Weights of a small GPT-style language model, trained from scratch on English Wikipedia: 28.6M parameters, rotary positions.
MLP neurons of a small language model. Each row is named by its layer, matrix (down: output weights) and neuron, and shows model dimensions 0-127. Each number is 128 + 24 x the weight over its row's rms, rounded and kept within 0 to 255. Numbers have three digits each.
A block is one neuron, or neurons of one layer that tend to fire together. After each block is what it responds to, as a language model described it from the Wikipedia text at the highest values.

L7.down480:118168129138163121098133143147126158152127122154125145108117201104102085140070105091119126122142135084115135161163150153138107140111098114113112140110134122130123120073084133133110140151140106116127126106123141161076152127109129099137102154134122166112100145090158137148106075128131148111143098138114113119167154144107145103141126105159119140137133123091124147137142129124141162096075
L7.down596:150135108124118153115141137106074174109088166130096153134149123098151120130121124113120155095118168077140142178100168094113141168117153128100078173114154125125101110139126122137147161108106136113131114125107139095130127132118134103140134091163130129105128136124113144080140116151106079130133131152156152081098164136143124117131150130120115109130090092102129153148106141135144107141115
L7.down831:101145126122131155151114155118124099153142167123141083151181149147127102096118128140153142155127155137142150117096151089123120160129122111140117138160128058140144090140152111134118108112119135122120125148103126095132175101127140114140153109109162136122096135132067077117091136130111104091128126154093166079122138093112113120097133156159168163134089116139157156137177112109064147145139
L7.down851:154135139137117150144161119117112149149055123105142172063100153120128121172163133137088128121134110137136108128081105080114121136126132133113118131142099126137092122100141125110120134114129111139130135157132149090101136176120160137182082117119133141149110139104114135127129145103200133136117115127126109148121172099148148110135145096126135106119096124151083193066142157096130125109133
L7.down1055:141130124107106098167098135134116109138097092141179161100132177135118112129092151133162138118145113144127108073133140118121107171134117161147141116137124113164211094125133082136138137100125172113149179103078084129185155129125130131129124128137140136155139124127155106121115112120149125131117153114119141106120148126102134154111096149137109132119137128142120163123085127133168144078151
L7.down1418:097145148173131096117121106117101127100123144078146155106103114124124091166105111132147184128145151122103080136157139097119152104109153125125157138154112127129120151158100082119139146129113136108135144125119161110077140162109153139155099130126146104203094095159130114146153134151122128092128057142139159126108192161115164069105055144138114122151157146083077142115130118125125118142145
L7.down1457:107127148099171154112125092165138141131134104132114118117149164193080134130143139184107151117147097107167151135092133073126147133101114110155136118104146131138122108123095122151128063141132148127146155141116141149117114144099144093124121117168133148114121116121128143155094124161120116165120120136143124145139176096121121132132124168101132148147085144145096099150151171127084120184106
L7.down1646:127093137160095120163128099111154155168138111137112125124134098114127131127155135115143123115169141174122085096157143096176126132108136111104114073130114171126119116150141094156119136141108098108127105094116108131115161118120146097131119120152114107131121082100106142118162144125100125113114121108076080160107168120095151119115172131078097126131133110138132121153144192150122120165166
Release and chart metadata. Fires on words in the formulaic fields and facts of release and results records, mostly media: "Distribu-ted by", "char-ted", "released", "peaked at", and table cells like "Win", "Bronze".

L4.down243:102103123151086115130125139148117124072113118168145113138131126134105050130131169118097144108127134115124133130134152137111173112125093148133122107146114115142122157146137122200116119097102118127164120132113132115171112084147099156135156108132117147118108098097160140160155154153172110169132130125151108091129143113131098126136124152135144112163149150127107122169075076127136094106131
L4.down255:116108105121098121052125136102124133101115149126154128132125145158126136164112117110108131139111130126166117174140140150105088134135086135124158112107138130135126134123122125144137110122132119129133120140151134142093127118080101122144172128140114156167155168150162139103169131096118125116143129120133060147103158141145154137118099099144125112124129168129117110163133109066138130154113
L4.down440:102104159129178129130169107108165130123115142096142112145131149145122177148138165137157100125142146093075106121116119175153111128130134118107108151125122135143097108099118115137116103127098081139144165165137123115113111145089126153120137117141092157109109081104142123105124125123131116148076113122128125185156114130122127102128110105124169146139137149122097132108128098096109127109160
L4.down579:159154158122133134103123138105199121108158075092138113129127192130129096136109107141114126137138065129126111146111103086141125092118134149115155128112142169097121111120117176165128120149114157081117146103146139133169093145131181159093142135145160135119153157114117136113115121158120121123151154122100156159097120176115171139135182144153167082132108121095145119140152147163103100175135
L4.down858:110103160121149103151151077133132099126147111135174120128095140091150146130106121099144119136137124097149062167146127108138099168118098136131115176099113139143092113120115157134120056139132174112136106149124135148157136144133166126110184102132042113144169135124155139145165110108103155110113149141132128147127150118113083104119164126095161109125114123092180117097148118102115147072098
L4.down1111:115090157098111114174101101138100153157133098158126194125131116151124190131164125131126121120122102121135119156122124106136144100135123120181113145129103080133113119106147088135085133133153147158161126155126100143104091148125126116136123138122157145154155129095161089182145139107124082140116155143079157173141105093134098112105127103160127175104145118133118149116113152105137154187115
L4.down1413:115120129119203113148071146140117119094116154117196113153099109153074136138146090151090089146128176115126103165110124096174109121140094124147131145104188151120145074132143124109112120118150170116142119141149115122139144184101088124125133152129152136077104085159117110113162156122131105106152152140113117153143116170127126135135098106112085098090068133104127077123149142162129175135132
L4.down1600:138150107136139094195089118175099118103092102099107108140136165170110143166118150122115110106143118098131159122126096122120110139142166135086128151114114116123123169104131126171082113138134175115108132137123125138146124156105134169124101137091147131124174108109144167144138144125074144148154100177106126156130142117137108130109124167140142091103127072091107130142122094131123109159123
Mid-word proper-noun fragments. Short subword pieces inside rare proper nouns split into several tokens, usually foreign place or person names, such as Wa-us-au, W-ies-baden, Br-us-nica.

L2.down792:120113104092123133111164082159123125146110121121106096087160131130135122091131090161133159095106090075173145109131140106132175134135103088130116117153100139140125169148143162165110071168104139117123135103155159135114147129116204140150143157125105140130128077153179097164136136126144122146129106137133105145163146120118128161151164151166134098122122138126159124078150119104066131118099
Word continuations and list openers. Word pieces continuing a split word (sup-porting, s-ound, spars-ely), opening quotes of song titles in discography lists, and prepositions after verbs (filmed on, voiced by).

L4.down109:150147104166157118132159131137125150164163113148111169089120107135093112118113096135151139124165154139135129139138100096103144092142099159129138130136160146131166152114122169106146115144181178131120120093106099135109157138143115141102141125143088095156113127141106137134130136162128161133137130127159143136134126143159113105174145109151116143121154138110117142127100114146111061143131
L4.down379:088145117096140124146100114138132043158157146157143116161123114112131118112133095146133148135112167129107107169136111109143143115149145164122092135104154081083103142133129130113154084162142114135118114119106102170144111118137116130147133110099113165102163138147140153087145116090114130123168129094082119132114119154160111132109100087100161121129111144143087144065146137123105122126146
L4.down643:122086147102114128114135173103145177147130149146127100136110129113106097137067174151133156089161157085108145120130127103129119154144083127112133111120148105124115100151109126130142100131129140103127170105146120065109137151134122092155095133128140140109114118145160121116082123133111104135105166164130119106155140153117139102152092098123114122192116159148120165129113084139121137164121
L4.down1022:147105112111124124105128151123118136143100085121102098113105110101138081111131093153100131115149106097106091138153121165100112138148147116100140138111112155144129155115097141123135116117125124132094173120125133076173146118066127101141123084151116118145137152104092139099184129138124073083120128098164109139128132100163123131101115119102090138108131144160122122125115091097092123142131
L4.down1262:122102112124136119127153142104086114142125174178120152061142142157126054114132090117110103106140156102153152127127152145149120141111135159138134109103166081138153098038157153131121158125112160098133111182153113138076107110084113156104128127160185100128110091138145099142158147146143081126122129108097146109168128111147105139156122126134126113085148176146100098101150116156179146139153
L4.down1439:149103128155113156121140123139129139118132096100161124114120106127150117144134138120140115101130103144153148163140141144130114131173185066091132146098088133160150161123131105167143126110126130132182107126117147117114097147137108125118152136127139119138104124076074126146138147134142124119125128152109121125166147154168171145093140113104132146121090125138135143171132106119151131144078
L4.down1448:127109123143105115145159102160093168141136146129158140158124108153142149104195172144120142107123108114150103113110099131101118174131108160196161158139124120168122095144133165122126080110148108104074110152122119093170132129145083119102146111162132123086114137148151154124144101120130136091136138133129107139148097104083149103144102115118104120116140088112132168113116141118117119109135
L4.down1622:093132163155127145120070175153144150133143142135112169098053124172136140136141125149101103096155130130160127129139142152110121118119099124103112169135160157140096113141107074142112159129110135119139107131154166114136067127132101091145113128109143112117111164143082111140136116133117101091118134074154130158131099108152160101112130132174131116114169117126147141160167159106144107089128
Infobox subheading line breaks. Line breaks ending a subheading or table row in infobox-style lists (History, Youth career, Dimensions), just before a "- " item or "|" row; weakly, mid-word pieces like "om", "ok".

L7.down317:137114127090120133145188099147149102139163141121125115171122135076091117130145104085160095135124127131117134103106117118120128135129169097131143127129102133147094120109103135161154100152111151136117109153120145191149117125134147177141109144107140143105125128120084115129087084132097128115111135124063135119124163114122142138138139164127194132151112123090126140134112135131126138124110
L7.down986:094135148173112116101089122140149126097143171124128094145165121113121134161094112114135152188133078117114132096122078126123135152175139116087146139107139084123125140135116146115121077162095143114152153160110181072167140157123143114130125117150134138088166162169087172117164091144126099133102110138112126169103145140138136118115138092075111081128173092128139154099120113128133157114128
L7.down1236:144134149127127115147141105070148112150137122116133180106174132124103096119142115145120135173127154149123104134123135149125111100125109121137146133140145138152115135116122129144081095103154112163094092121088187110119144107109148138121141113135153102115129155115136132069131154133110151133151116153155188137112100104170148141149117132101189135103115113140171125178131108152119147112152
L7.down1376:104149083134148119094141124100130135094135158135121104152155117153078146184142139129160114127147124108172129132100156127102102157106092165138126152132121121100160105091144146168142117151123160111124125156091140118086121149149136128128148127144133135146117166114129099083117103136119146146094125107166100167117137127133092079083148104137135152110089111160141122091107136078132160086121
L7.down1445:059122172126123114144125101086146100127169116098116140130151168167128114145140164113117114117107113108137117093123115138099142103176152148138161101118171101107164142110145092120168130118129093129135108110103127096099118156145134099142148127086085129130128119137145160104110107128121093092159091132164091151120091079105090125112131114091126122102117144123161119147123130149125135152161
L7.down1493:130094110144097113152126117148150149141106137128107142166112151126088130154138112139156109115169122170126148174109123119141153121131092142173083106116132114142145097145126059135151126173118117157127104187114129092131179130090132167145089100120135183139099094165169092106136115127138113099209094086102148104122101122124114119123135136101108160170044158122123093093124148115124134140101
L7.down1597:104127137146113164121158070158120124129110136082123100153125108129147097114158102123094115068160127149141080174145154145117134165158109110159098086099116138116139126123133087154069124189160074178117098114120120138115152095137145186117100104140139141129113119103131127147169178147132126098124125137111145116152119135142115117117121110116095108101094097101135069140109168129114115173117
L7.down1658:118133127123134173131104119131132156155168110141130111123156141076126122169164164107131148135157149125166141124127090136105136104111120110129155138161135110128128144126129145118109113129117128154129150170120098148171140164124148125127165108111119100140142156118151164128188142084099137107139138125093110137093090119108095140069117107119138150124140083093124098137164116088130102150100
Foreign-name word fragments. Early subword pieces inside non-English proper names of people, places and teams, often in lists or tables, e.g. Kar(ol), R(z)av, U(g)anda, S(ri) Lanka.

L7.down356:113094142149139109106146115149144126124114095095136152120164066115103147179138103113146121144167137099136118124122108096112120173111117146141108173141113118101160140105124141092134095124166144150113166135105136099084069148086154131133172172113123125119097150097138128121141127125114152090151151137110065112102127172089140120107180104064102104143104162134138105134134112113135138124116
L7.down361:157107145117115113103103153096161097133128153118128116116151147105158148119130119141163093146123119128131188113140155087143125119073170164121135089079151125155146125144089116089118106130141116130149131143142093137065122107133098129169118156140137114121124104123138153123101143152126128138135077129185167123114163151144132125089144096152148150121106109119090134157177146107098160150149
L7.down463:122127118147125146132136116163090111087125143139162073133101082152137180115164124112113164083147099155128107128101127122130142134138109111143160086151127125150129153101164091110166111152123127125101106141121170144080112124080124092082142139102144125153151098185136138075125147173115109128158145136142094100140099145146095122162124140124116080130118108106096082117105132129158095106134
L7.down809:133101094147126086122162139158144116132100097133150111123114115128130147121140169131108135130111187118104135142104082117091135109150114136139142094159098141146125132165135128093145144127151135160149150126102145126174123112141082148110151131144134101129140162102124130133117099120093125132145133156145116122078149114116138118146089111121127125134104116138131185103125090084114117117106
L7.down963:136133181142129078112119179143112137207119132130111107083113131124128112147144130134140104117144089161137141143138093129149115139142131130110150123144122099145115128150107104125135096143131108114181118136109139156122153132137151138113113086162116106183152118091133132077151127115130094124128135107095121161089134148138094137145123131074139099126119133100091113098114093087168117136169
L7.down1192:153145138172157147145118165120041169126129141078157117127158122141150131148133149129141095165107113101067154113147102124137149139136145131160124171131107094120087100164113149156118131132133096101136103099138212134116089138111121106130122142157129185094128136150168119102137122095152182125153138133132114127126123134135105146145131129162154120138159122126134111182091118110094145128142
L7.down1621:170171098098120082103092148134098151117110164101163150130135086125099097096139140139112152163138134140116126127145121062099132090127163151108162125090139120128162132140113115156130147079164138122112129110121151132123120143147104145116112130160118160116116167120115132113111156167186155162136122120106106125096080109187115093145149121158131128138125100136071128151124120121152152143097
L7.down1642:160142173082114087132108124107139106109103181117094125115086071162134135164166130157127157142131135179116157119121092098135199107125119114142147105123109138149136122139079147201128116161104110149146151111138164143111173144156114127139144108145140136116091123100149110139091117110130115107133140146139141149121144159081109132112173111162108139111093096122131132092109096124125138115142
Structured-data field boundaries. Line breaks ending a field in infobox-style lists (before "- Children", "- Running time"), and first digits of numbers in tables and lists, e.g. the 4 in 74,410, the 2 in 2nd, and scores.

L2.down710:114107122124097167145131126126139140116135113129091173119121142106121197113107102149132157147142115138179148111131128123151137177115118141122128142150109149109125134130155141122127132135148140095161096142111112150145093132099143126120119148150150123143153157183164120130127152128157099093129199122122147140151120107129156075116131133094144102090146142096153117153125138126084148100179
Second-syllable-start u pieces. Word pieces holding a u or ü vowel just after a name's initial consonant(s), mostly foreign names: Br-us-nica, Z-ü-rich, T-up-ac, L-U-X, and initial U in Ugandan.

L7.down293:177212119128171166162109126136090139119092142109106077123132149103184110158113167122092127113110110106109163119146101106162133131107134119105094140144118090194130101132103131151119114135139067132114106157129109156125155136077095110118115119135149132137106137179128147106157124126124063125131187108099128144156084142117102140098108154120105150103123126120089130158106116129169136108099
L7.down532:109126155106126129122076157146134099110133090141139110149189156095119168119133162111141116147127126107139137168150133108102173127121188106137111156111115138125180134131104124164115109169155100123129125131080188121153119136134120098093109104166164151089138111180136107174118143118136114097129116113097128110138104143160099103106140149110112106152150130121129126101152113125099133107099
L7.down829:152128135096177154130135091128119139157135141140117107143143126173126167145107166112117108117161132139136121141175121167111120133125167094122124132117132180102134116132167080150155130120092144159111133148123133135163124128132122119082114106127107095105115140182154150152110087155122099140160113084101136100077128148152151117115107103140092109117167126112100127137111131141114093144112
L7.down1204:114137147065144108111085135147165156109113074144175154098118146146120121139119139102108098163139145136180121175115130121095095106138128088148114143145118113127172137130111162179123132115127111175134169156149108155135167130140124148081103141176137122114125087129154114132144164144122136118146186124175095107136135127114139113114110133098149154111135160123121150149134159130138133138068
L7.down1239:133147126129113120140126132144145098120165154151152112199111135111167156160159153092094066145134132113133117107124139126138066156107109109152080137114120111132139119123124137139136121123143134137146131106180159136107116157105127154122104132111225121149170100164110117166180123125114131098155184115122099142140145165184134128130152120123113131123146098140120132069133128120145124107131
L7.down1289:132124116131143118166119118092148158159131127113126145140140103085195133112137143140161133124117133110138148135114131117149123117156146137101115185124107056118074107130127099100145110130139178084135128146096094168112101106129126087123103130127107104146120128119104087130107142124141136129121125130116136124132135070094106186125117122144163133128174121134147118143117117111134137138110
L7.down1319:148151142122110109137122167101111124133109113126158130146141123173170100157124110184088150104138120106162135146110143128152102123168165123128114128140123149094117175137140083120137130120127103117139156124111117138093135119150150134112132103121114133136117096098126169133154140123108151149126151093156121119165118087109058138088141096124128136120060123089130110173090151169132136101145
L7.down1721:135161175187091135091108138168183139142159101155105120110101133124126135123149121132111147169086142128102130136120125114121124107095165139194142118148155146148183132166127087140150113094098115079134136101116133123109125178123159099126157107115161121141136095120137107118120137105150120120110140142118147177114140149118124130161115117161147146132095159135095124139115128127086126150124
Word-initial consonant fragments. Short word-opening fragments, mostly single consonants like f, b, m, L, that begin a longer word after "the" or "a": f(resh), f(ighting), f(arm).

L2.down1691:124158123164115135129151083109106114124169109142142112169081092109106143126100164119155159162154157135096109165173089156087135131127172113074096100170127094159137088147102122131101094121150106121136164125114148134132123122163136146105160124099135122125118116129144148125157122090128121170118132109147099155136146118133113106128136095085133138110134114108160127101154113136121162078129
Word-initial fragment of common noun. Short first pieces of a lowercase word split into subword tokens, often right after an article or adjective: j(ob), w(ords), ly(rics).

L2.down314:092112132121140114092107123120126123140113114106107102057144151112117130160077151193171128095093153103138131108141155153145070125158138130078136151145140112146136115140115128108063108129126124127116165149121125118146077108110125159099140148133209120112082135137119132108114143107148131185123132144092163093108134147132112121147154124115124150128101112114157088142117095127113140139089
Table row-end delimiters. Closing pipe or |---|---| separator tokens at the end of a Markdown table row, just before a line break, in Wikipedia tables (header separators, score rows, cast lists).

L7.down601:160110102170159140126112135194104128118149151158120147166094131091099128141129126156161145138148093164110093128133137115115136120168139140076140076106169134115137123112114104114132141145144109123111161122096118112132124159126166097116139079114144159145149142102103088140104159116065142113133141127117126179136126139135135119125143138100114130094130117117124104088132130153124144063119
L7.down822:128115116118116125077098182160132190140129142125084151136129108112141159169121103138135139122127122141126137150130101109108108147109127152141164141087113122121154155109161153116129142140129164129120121128114127125122130105107134113176154108132158139112090113171141136109071108148167117156154129115141153122136128138065147118094136127136133133170132109097104160146129124142121140163169
L7.down908:139132130126124117140123155159149162122078123105128124153112138136144162070134125143084136112154137146135114126165115085137146143122108133156127149102115117116107118064123138134098153108158133152113121142125056130131137143172147141129119134160129147127147143097106136124109152155101150090152117113110118109165108125126162110095163158118096119132103100124125149122172186123136130119173
L7.down966:151126164080148138125121077147168106137139138147125110115069120112132107156109122132112118117144162116125148125150112124124132109093087091101144174092125158107155172108119102089072114143092107121133129114117140106099143134111128113131134143116106102130115138154149102153120152151129151167109126103110125130134159161119092102157163088157127109114128085164105132183141133181068172082157
L7.down1290:145141160120113126172142091164100096155148101129113085128151130111115157103153140149099122135093123194133124140173101128126139093113094115136104142073095120139137090163138124106128128174158137124084126139177109139125119147136130085102139111112103094115135136153138057132127082121162188127133105140122114109095162104190167122099125112131153150092122078138110144123112125109124164129086
L7.down1358:102114138172141172128110110111098097121148121154120131117133156160094105116158146163107127090103146170106093150123149159133093107156140117140128139077132064098176099118146129107143078095154165162146107141145150133105157116093149128139134116132152150103105097129170147155137137119139124153148137165112099097106158135116114138158142164118148129115129101113123107121145101127104149084128
L7.down1397:124109158123129127167116117085106121169153174147124183127120097126152096108147176165129146117134132091097123118134114173098129099136102128128144146161164089134170138097137133107132111138164132136102141150096165095119128131107130103113100141186111069183124130114071130162148152075072117134107107150104108100119129142116111138138126142118104128125125131153127138078129125123122110139137
L7.down1777:148146118091098113124150119135097106145165121161132112160117169108096087127114110105137159061144128116129164116162149145162120156102132161123155108133119118167129120148118098121079125094132116129116102092132140135148121122151102181127118104137122151110126110113089149121168135126126148137154127091118138147089137141117120131161138139112156115156149118121128091142169124080114132163168
Month names in dates. Month names inside full dates, especially after "released on" or in table cells, as in September 18, 2015 or 26 January 2013.

L4.down72:106155105108154146152122123118128147165127140110145104178130124085126165099106080153116131131133123143135076094111110108146140132119126159172173158121151114146159066139106148113131119179148108097096091160115121102119083116156149118140099091100126146120086088120156167129163107129186135153092133099140121148140093148128118132102125073069130110142142114140170102134111133133146141115135
L4.down152:157099092122161123155040145144111124146130150115145172125096141129101093166072148122132125148140123149137095135112086132130148144127128104127127046113149143149122147094132166119126105116137115150128131127129109109121172140127085129105135161127111151123121098163141155117158132098093119145173142095133122129161132119093103107151128097179125142110144112071131147144127166137116146144152
L4.down296:123134170145140090064132098105152149097150095088151089096157115131107141139134159111142127083128092130139138159135112123139123133094100168172135114122164098163168170110146126101131139138116139102078126085112140148097135161109099132161156150139061103123141078148142121177149129166153158125137147185113101115122129107075129110136142080127159160152131157077095134151152150124090140150149
L4.down681:154144112125126166121114114143122114080120097112129145157125173107120134139177099148112116165131118127118150145142129145127146148155073161162152145132116148110137102164128121120145092097128117105138132130090143097101107136118130132105108124185111131143088091118131145140132111093129126180094117154106090149129107177115170145115098161127148094118151127128175154095115138127092123148171
L4.down771:126121178118149187094116116166162110082125132129114115122126129139103103155128119155089090128135118150148162141149136107135123176118089172138103188128143113096166104119103122137141104086162147117109136116124117139148156159080117131126122097142123123099106112154173162113131125079078159193123112143108129158137126117118105123108168092142118150146133104114126158115155104116113135092121
L4.down783:169134135127155162107092142103134133108126090140129147173140161128096114114117135122129144102118130069131085105160101142129141127147100118139120178115159120077122129129124144135119125155133129126087156108121103132093159123111134108113141156154140132143110142142145107139154135166157115098172117119139158117085135105122116114141140094138150116156153113129148111143124085167095143163129
L4.down1222:151137160166135149148099119087111122145126125129130121168137128106136116115126128182121146191137128116128131166075134132119147136141099179138170136148117153167109106109136073144100107093117101111164061100125137128095133098105093139113106126099114089097130108094147125134118132134143105153160112092143113143162130119157115120139127143123136110125123089109094065120130134147123144118145
L4.down1264:126119146113163129148069082108126146118119124135159142126124122090091185116094117106097128160094097157097121120136141137110117116170152110143128130122134100141096148090135155114130117128128113131062105145143092146177114148158114145104126094103117099110144083114124162095120152092137134104129163085130156145106126083104077113144116137123169109132166103134152133176137073144098086148084
Pre-year date token. The token just before a year in dates: the comma in "December 11, 1820", or the month name in "27 October" and "in November 2018".

L4.down61:139113156134096163124126140085129107148122098105123145125084140131153117133132115093148121111126120161144148116152113119116143147158089132129099107136118143150104111139118115134145134131094129139095158119129148148142091183118119095113104125074117168160123145165130113107111137199081135120147136124154113104116102090184116138138133156151151116164120138150149160125097073109157128122129
L4.down237:129121141125108133163118134174194129112113160093115135097102135111119098116144118126134149162152149134145090118145149152096123142127108142144132074104130187128131129138134100106095142095144100088113152150144150157098126147109101134142147137138135155091128111132118107129160153134115164133107134149133164125101143107104124134078130167102134141169149116139204142165101126143096123155148
L4.down293:152130127133081121095167110178109133132136088100139151092137141099075136087117100092123131103125141106116131132100173134086145117118126166114124141158117137100109123144102105116118126138121148140126139142089101137140087143118123145114094109133135120108130149135129141168114120146095149096138118117102141108139174123115095132110175128106145092161126109122111126131148133153169150121129
L4.down467:141123189161115139135148101108123133121142090143126112158134186138133120074113115152131141125140101180155120149139155142110163168152153108081107107162127119129137089161120088134165109098133119131139109115103095114091122161128116130060105122106167151126117129100132145117102126093123150107135097133122113157123137109126138152120109161112155110137174138142140112150143151097104106141118
L4.down686:107114122122126131176122142052108106127146130112121139101155135150102126158135110138119115154106115176168118127134115128105149186143143142131090125111110142152127141114171108151177107130116133101106123122152136127171114150136115106112094160159137118160139112086106131130128105161127085163135133111161091138158124140173113110125130101110143061146169130140168134134143184164110125142118
L4.down949:111147108119126169120168150138171139085141091106146142133116120148182112120119115071135148145113146103180141119113129136086152136159146140123122110122064163154123113112105144116130119087090107158121142141131125119100110134103105146149126136117151135146090150107173136127143130113156119118131130149188052138100160137134103136111107108127111139147134135114139144133142113112145148137129
L4.down1244:154141113151125098108134137142098143114145104116135118092123154112166157130147146116158100145155142143161093181133155099136166143082093121165119165163090110141129126105142144158147106117126080173143112145098126124173106123093131078122146089131100082149126127123104121127103142125167168077121148086128129079176158116172129126158133103092169099145155134178135130074098130125146104155160
L4.down1659:166144096080128153075143118118165111125123104143128152129136152090134110086160107139149132166089152132169129123127086134112152133154130126122150181133125122157159131137156106116139125140153144137110136121107123128127129146095090129133144130135126136112128103085114182110159110131198120127168100128202117131158092101147073112138113103171154147150140137113127152132128107068110093104111
Word-initial l/m fragments. Single-letter word pieces, mostly l or m, split off at the start or inside a word, as in l|ights, m|otor, Char|l|ottesville, Ports|m|outh.

L2.down753:124113137148153129120137140156129129132147130125102140137123131116102157091099111123113140112179110124154117074129115112099077110122176153117096147154112070117172122146157144122113136121126119121135130128115131115064152121117114099120128154106174117125130143149209135154144123115122135142099142115116102120093088110100128123162118162163144136139115096097085089117161079097084163140096
Mid-word proper-name pieces. Second or middle word pieces inside capitalized names just after an initial letter (R-ic-o, H-ani-f, Isl-am), plus month names after in/on.